python train.py --n_head=7 --norm="layernorm" --attn_scale=0.0884 --parallel_block=false --beta1=0.9 --decay_fraction=0.919 --decay_shape="linear" --batch_tokens=131072 --seq_len=512
MLP neurons of a small language model. Each row is named by its layer, matrix (gate and up: input weights) and neuron, and shows model dimensions 256-511. Each number is 500 + 25 x the weight over its row's rms, rounded and kept within 0 to 999. Numbers have three digits each. A neuron's up and down rows have the sign that makes its largest values positive.
Before each neuron's rows, "fires in" lists the words (lower case) most often at its 100 highest values on Wikipedia text that the model never trained on.

fires in: "of", "found", "established", "find", "considered", "called"
L2.gate859:498477510527493528541537509491504494507503462537532497444488455492478449430472533523481528483471475525499474461518508475480489488554471478543507493552496476529473523534500506486485517510509486484477533504482494531494507466474504503511480527536493524520500529481480500568533515545532524517523538468468538492531484472471501520453473513440514507494517512505566497488526544467477486489483522473541521501507512506509482567474528551541456452483521516509474467533492515527526487483471520530557506521459506521444490520480546453481443540468485518476472493471509548536470487450474481483471520505541517534502465495545459527524463499490487491511485524476547518521564471477458518529538498515499530543491469526520481513477489562494526519506488464485504519486443486496489498485504553
L2.up859:487499524508480504488515522564488438490504467538491497501539442472475514488474520519542507514500509547506503508492473490487473491506458495491520508534504509511511502529492563505521541554528473521513496493532493511543510510490522524511485504477454576480507474519482483507490502499558494528479534492470467467522522516498488499481510504491508522510510488476457475542499497528503515509488465462512519503489517540527532514479480473507501488478507490543493514494474508507521467505521468459510510491537469488475519498510496529473440525486502484509511532496474546479516473516492547519514478537508493469508507532504506486481517547475490530496544495472536513530534484534497461455476516506522487494549514492481539522482524545470531479500515541531509548447487515493435514521470503

fires in: "them", "him", "those", "there", "he", "you"
L2.gate1532:517472516507497543530488517487502482488503460495531483490502517471531511500473508525503508532475523521507489497526506509517536507511554505484472466525494469518507514541507490511533517509520451515465500481477466493480505535519490486516532504506550491480548493475494452528463511496494485486525483500519479531506430506503537532534544479474494485494504484523522475506515533486486459502530470506481499501450535509450455483460470451483492495520546480498454505535504502496459522493499483452520530456483502533502463495537518481510494549499571513518525504529510508519510485490496459483481532533502543491471475528532492472511522525487512504550490537461510472521505509507533506534488518507524491523502531539527481456453524494492468558519470473461474499502530545525518525506518507
L2.up1532:503488446503495504535445487525497526504502548533504527486486453579538486493482520481521484489492551503516495458481492502489459480489461522506467517542516480513507481466468511469489500462502528485529525477506522475514574503525496512501530517471539446514483485525499479500526499516513490515471502443509511491521520467491519507511536505479474479468544515484487489494522528478462564526491538526484497525501495535525489473506485494510504518490524504482478485477472474521519474490536507457486477492524479471516508464472515512466499476492509548494525520505495501486527526508465504527518457464497516466491512461510492490487531535480519541484509518531519469503486504512536486540482480467482475458484573494504510539493510500502507481531479519496498509535526514512525493435539540

fires in: "now", "still", "currently", "today"
L2.gate1334:457487523513494538477440521472506509504529524539498499500462472535488538498475511480517532454484455538522495480511510495496484497487468500502497527519534509505499500488461462486506487492480554510485488539495480523494485448442475544500490443489513520476521489479517480516530523513548481507517515515524501462533518498491581504520503497476468509443546537507497534490508518488495499486511481486524507472496533471487488504508470524483497472561498504487494512489497485498482455500503498488533461512499506532473464489496527551491522538520485520479498519484481555462513494438490493471505541518477485507519532502474535476494474464471471464505483506471510522429478528515482470559499515508532536537478527481530492513490471505479491517477511492531498538519534530536495488517522487
L2.up1334:463471519501489509532447454486471543462523548481509520527499494528485487489522476525516475465491506534534501498504493526485487455477498466501499505498474505545506498502472489529545495501524509509475474510473543505471491504548499517513522463494563500476520523535491512480539502508524485456500480535530468504426498489503501476507492512477506464474465513527482546486502516503499510474486524525468512517494498473518499506541515544530501483515498535508508470535505545473489470540479475456465511479540496480498511497481517485512515489511497543477476530448510504506503539479502494523482504481527538506502473494516479493514509561488512480477505453487487475480510519492511517496437528479536512518533483511485487563476470555484462554476495517498543508492486496530516529520482559

fires in: "at", "there", "t", "by"
L2.gate435:524454522525501498445454455444469460491542480538448500497464461486511534500509572508489480494511477502510477456498496484447509507491519502509520500487510528520477554473503454477501462497457529488504500485501542508547506524483527508528444478487504510487503501487533477500490533525517557499495483568522497519485485504461535555501489518517471502454504508469511488470501511497496474468487486503516480496509520510510514499493517455467535504463494506461479473515485531517461491521516509487483503472476490508464501512476519499530535530501530512512525481458511496472587510527502497486470494554542528538474487482486512501548481500491509537529494471517458513490526476482475555482492535506457496487482491472505495502508542503506470518481516467498507538515480542487499505446572485
L2.up435:485484539514502482491498508495527491492505502546516507469511500541504496449491470499435465520499460505489487529460474439483508494517484487457539504504497494533453514519500479503499455513502485483467482524508511524461497489481509520444534478490504508489468514451529483498524498465466499514516471481571522456512492446473503499534500535478471491545504517478476576475548491433514465536500459452491492500514492510478522488539461467504524466533477533481512491503479519518495516493515504483532483508501485509493482489450501479516504506512471509505546509484489462523442495478529469504505491484499508492503523478470499508459532529493484489492488466552517478513490518515494483522482441539475504534458537436539510515505517496485548514487493515545476535493514502539507480501475502

fires in: "there", "it", "we"
L2.gate322:525452479511501498427459486462513491531539482524545480511491471464523532498487525511545474538542494458529501500512487546539471529492544492520517494507498473481537509536515504490447520511517471520498535535459522520484488514482525522481509495499454541478481499496485534528488488527470523528534503476466456517484505468469469526498485480458449474496514517502473528488495534441489501483510493489463497496479490488518474467470481505484513509558490475484478502520504487479483520526453544463481518505491508508474509510429502473521548494431472533489505493505541554462540502489505529507513507501500491503515497506537487505544542518495486513486499433511460522473536494517529515492490502496487531475517497520530510458569512489510486478521507440472495498539475477499505537496493555
L2.up322:456507565504520541525506495564458503498473468469540475473509496529519504494518555501470502512518524487474500573508515466508506476469499473458495422496463527510514518445467543463506526477464485499494483481449519491508492474437474500522509507469495517508506489522536451513468531498496464509504532480487542471475476495509498475526510496467515505481445555485447484500441549500460506516522526444500522530495528525530493507505540492547495507520481496510471497516465485482484529489517469506501502467499495479479434500511494470493501523504547538505472500509486521492501495480485502555504498485498497510464507517504475508541452532506514480488505492464504491499554489493486469509474499470543460504523492485509544471477479485507498525483546500494500509545525506503503522487459475

fires in: "state", "national", "central", "regional", "local"
L2.gate1149:537530445467477521476489463470461495464487507510524520527488460499510526447513504480495492529469525494530493545559530532481525442514502491480464505444466490532550523469450473536479504509527497492525484492472554488417536533505505440469512486489455484483529498450544464491549540507516548499535512522482454511554513506488470522524492492486508527463505507512508469461507489527489467477530541507481488502475500492495509516501490476460524554515532520507501466525472503506497500523499487465538507466506525527512490525515495494477437503518498468487505515518505560488462540499447469530461510485508491515556505483501490515503470509488529459498473544542453509569487471499482480472503540546528512508540496516502522483489521515437502498492503547483499484522518458501503532509509477
L2.up1149:489469447492528548543521480544502488492499455487479506499515531498464534475502505488491503504495511460499481511508480510522471525478514515497514534531506473494524436504498501540505523529500519461518499514520503484479498541526478495506541513462506533509504477490505474481553482464529492535505522508498535450510495512492540513555510527493520466423520511534533455498475521533484486492530509485446493463471530528538499491499550491526503537517501533501556532523534451501496495479520464493463514502509467507548464510456513483501473507511485506463460505497491500474498479491467500512466520534493450544487478537489516480493497496497524465502445517474526524482506507487456493472521487536510519494503494511516505467471518542488490458518540534484525500476516518503506521503480517

fires in: "made", "found", "making", "find", "discovers"
L2.gate727:525513501501493441458503491522483462518545451536497515485493480463497530515455479507515522524502472544439469497431481508481511513506503476516518495472471485487533495495534494497513529513504513512502520497469504519519478510503524495559483452493497526508473490476464524458485487486476511475500545524464494466524486508500469488463488496528552482510477546504476485558460536467474530465495449461551549503481479528520505520458476476536512467499444478494531498525484526455509510491511546535510500504524506518511504486526476484502478516458511466488518499453460495511473505484455475534549471530497545538500513503500510491519489556498509508444504512484507507444491444492478513479475471505512482495475517499516459488518474490486493449532517464521481538490476534548486488503550509
L2.up727:446493492535495512453523483499493506492496472509507523484516502499565513508475463490468504508505527534491458484475514479518491529508520448509501520473489504455488517555537511538523554511491456494512458520507553458446510470465496479534464494527455495456482484499474478439483483505534501515501485523492502516503483467516474525505501524492522544499527537488502545486486481456496523508537466494505502470470499498484523522519523508559492451511476482551486505519508549561557495522523511463530522493509506524525494502503483511442481527481492461495509526475427488513500478493495481543496472512479505501509468516505509497481528511482514510490514511521550529520515525513514497491523546480458503521494515490459502534480534500458476465525466506514475493522546489446498488531507490

fires in: "w", "l", "vengeance", "season", "tax"
L2.gate206:502457480509478513539479448494540552494484485507449448500471540501500494496547559519527438484459457488517471517523519466532497502479493521539500465487508475484510491525477502484570507485528515501526506446465474475502526509533513498541496492482559479529466499466509493510531496474502499470484463510493483488524505504513534472540523498521483504524500553499467500524481496504465495563457481468475545495496519493513498502482563489512494489487483540501480510496457470490473491472538512517502511511479547523514515483466497514520471467490492514488479442496473465530521484467513535448460496493508513558493484533502507487469504500543465528473500559481518505470488498545506528494482479493468482503466499507502539490567524488483519509486507492510492491522493517478478498480540518
L2.up206:533516505477520486551450531538441534468431501502515485458486523486503525477487490522537506502508504553511488513508528529541530506483476523496477487477497473540523497514514457528486561508546516547529503509514457514486496461566481489491457520459470510448470496511460478511469429506501481507475517505521489457493470487500517494490494536445491507521487471534493528526474516495520504534483538494467508515555477461492516539501528484506457512537514494469528457504481472510529466519494508486508534478507488494495476514509504513482514476491541485498485542500502490513491482516496497535523503504523477495526517510473468505499486471525512478499477495511520516467518507525554499467498501493501472543552507462517500445523508494537501514461521479514498466517508465476501438499533488

fires in: "school", "hotel", "office", "hospital", "store"
L2.gate2143:487517543487502532530479494481451504509524501464522481473486502478525519507456503489503484476493499550520493486502472492501475508511520469504504510461482462487526502501519523541479519456481483506475512517498499485520475502475465485540522514472549523492520501528500529483472488499484501458473483497506539489517553522511524498503490469541469527518501495474505528509493479517493464459496494509443502475484489483518509550483491488569470553503528530503499558514464518512495537509509497475527493474485502543522468548486463492475490539522531517506488499497510517571485502533459508500503468526494506444501499503522457493490511514537544532507516534491522473506567519492504538516419495529495503495537477484513510506513541480484484497516465503472512480477506481554522500503468512
L2.up2143:508487518482438520490509487507494513489515467489487479491503487485533530510513531497522525526540495518483508489518458507483502473506533483520513487471486514498496521510534508494494465518517438449494494473501478503524485499481464507520561504490507469484482518452482515503497498502460524528465510538484502484537510513485534522430502461571456491533500441460469507510473485475495486503513513515515456511476487523493461518518514504500459551516498481488447511485474511478551538474499515467520503506453487489464482488489478500495492515481464525513530503510527519516490531471469484496550509462527502486483462481489492511513511520550516529527513489529528505515532478488486503510468498537509516512517450461507532496522499528489464549524499494470538511523521499493510511518514525

fires in: "television", "network", "shows", "tv", "show", "fox"
L2.gate2289:466526481485520448473498463545519523540507493483498473524490504494490482511484528473490524484537464467495544498534485476481531454494482508493530490508460511489563501516468561498509467521540519509539458487481513481520528481479515522514512532551507485444504483518483516483484501499517486500502473440500512485499490494509513495489491490503522512512469469547502482478456450464487490488481520521520502519486500528477496553501500520457463500522509468479452502448542560470437444532491521492525497499494500513525535489485488520460469489514541497484446531470478530463487530485490537548479487455514527459532497547494537479480524552501526494493497481480517500465503505479485496542502509481506530530496492506472530482491498521473501483473475550495431498548474514489489475513488497
L2.up2289:495520473490504512481471472477518481522503452516537510543516518480532528492504493449463493465484483486526543485491473496515494470518515507524494447488465499504509482511495502530490434516530551499501539511520524513504514511544514530501495516517476488483495528463474487504478504465478472515466486487475506466482496500509487526492495535465517537512478509512480517485492479479516504529501495484516508479509492507483510530513489490483446484479481456499482483484543519502510508497494518481520509494504544484517480492486460501484469487504493460471487521461483523511532531472506498477482450476529501470495530513490535511505523492502522471486481519462489491529506452504528494538500527492459531545519499484517491488500481523470482529489476499498484490510526525463500484505493492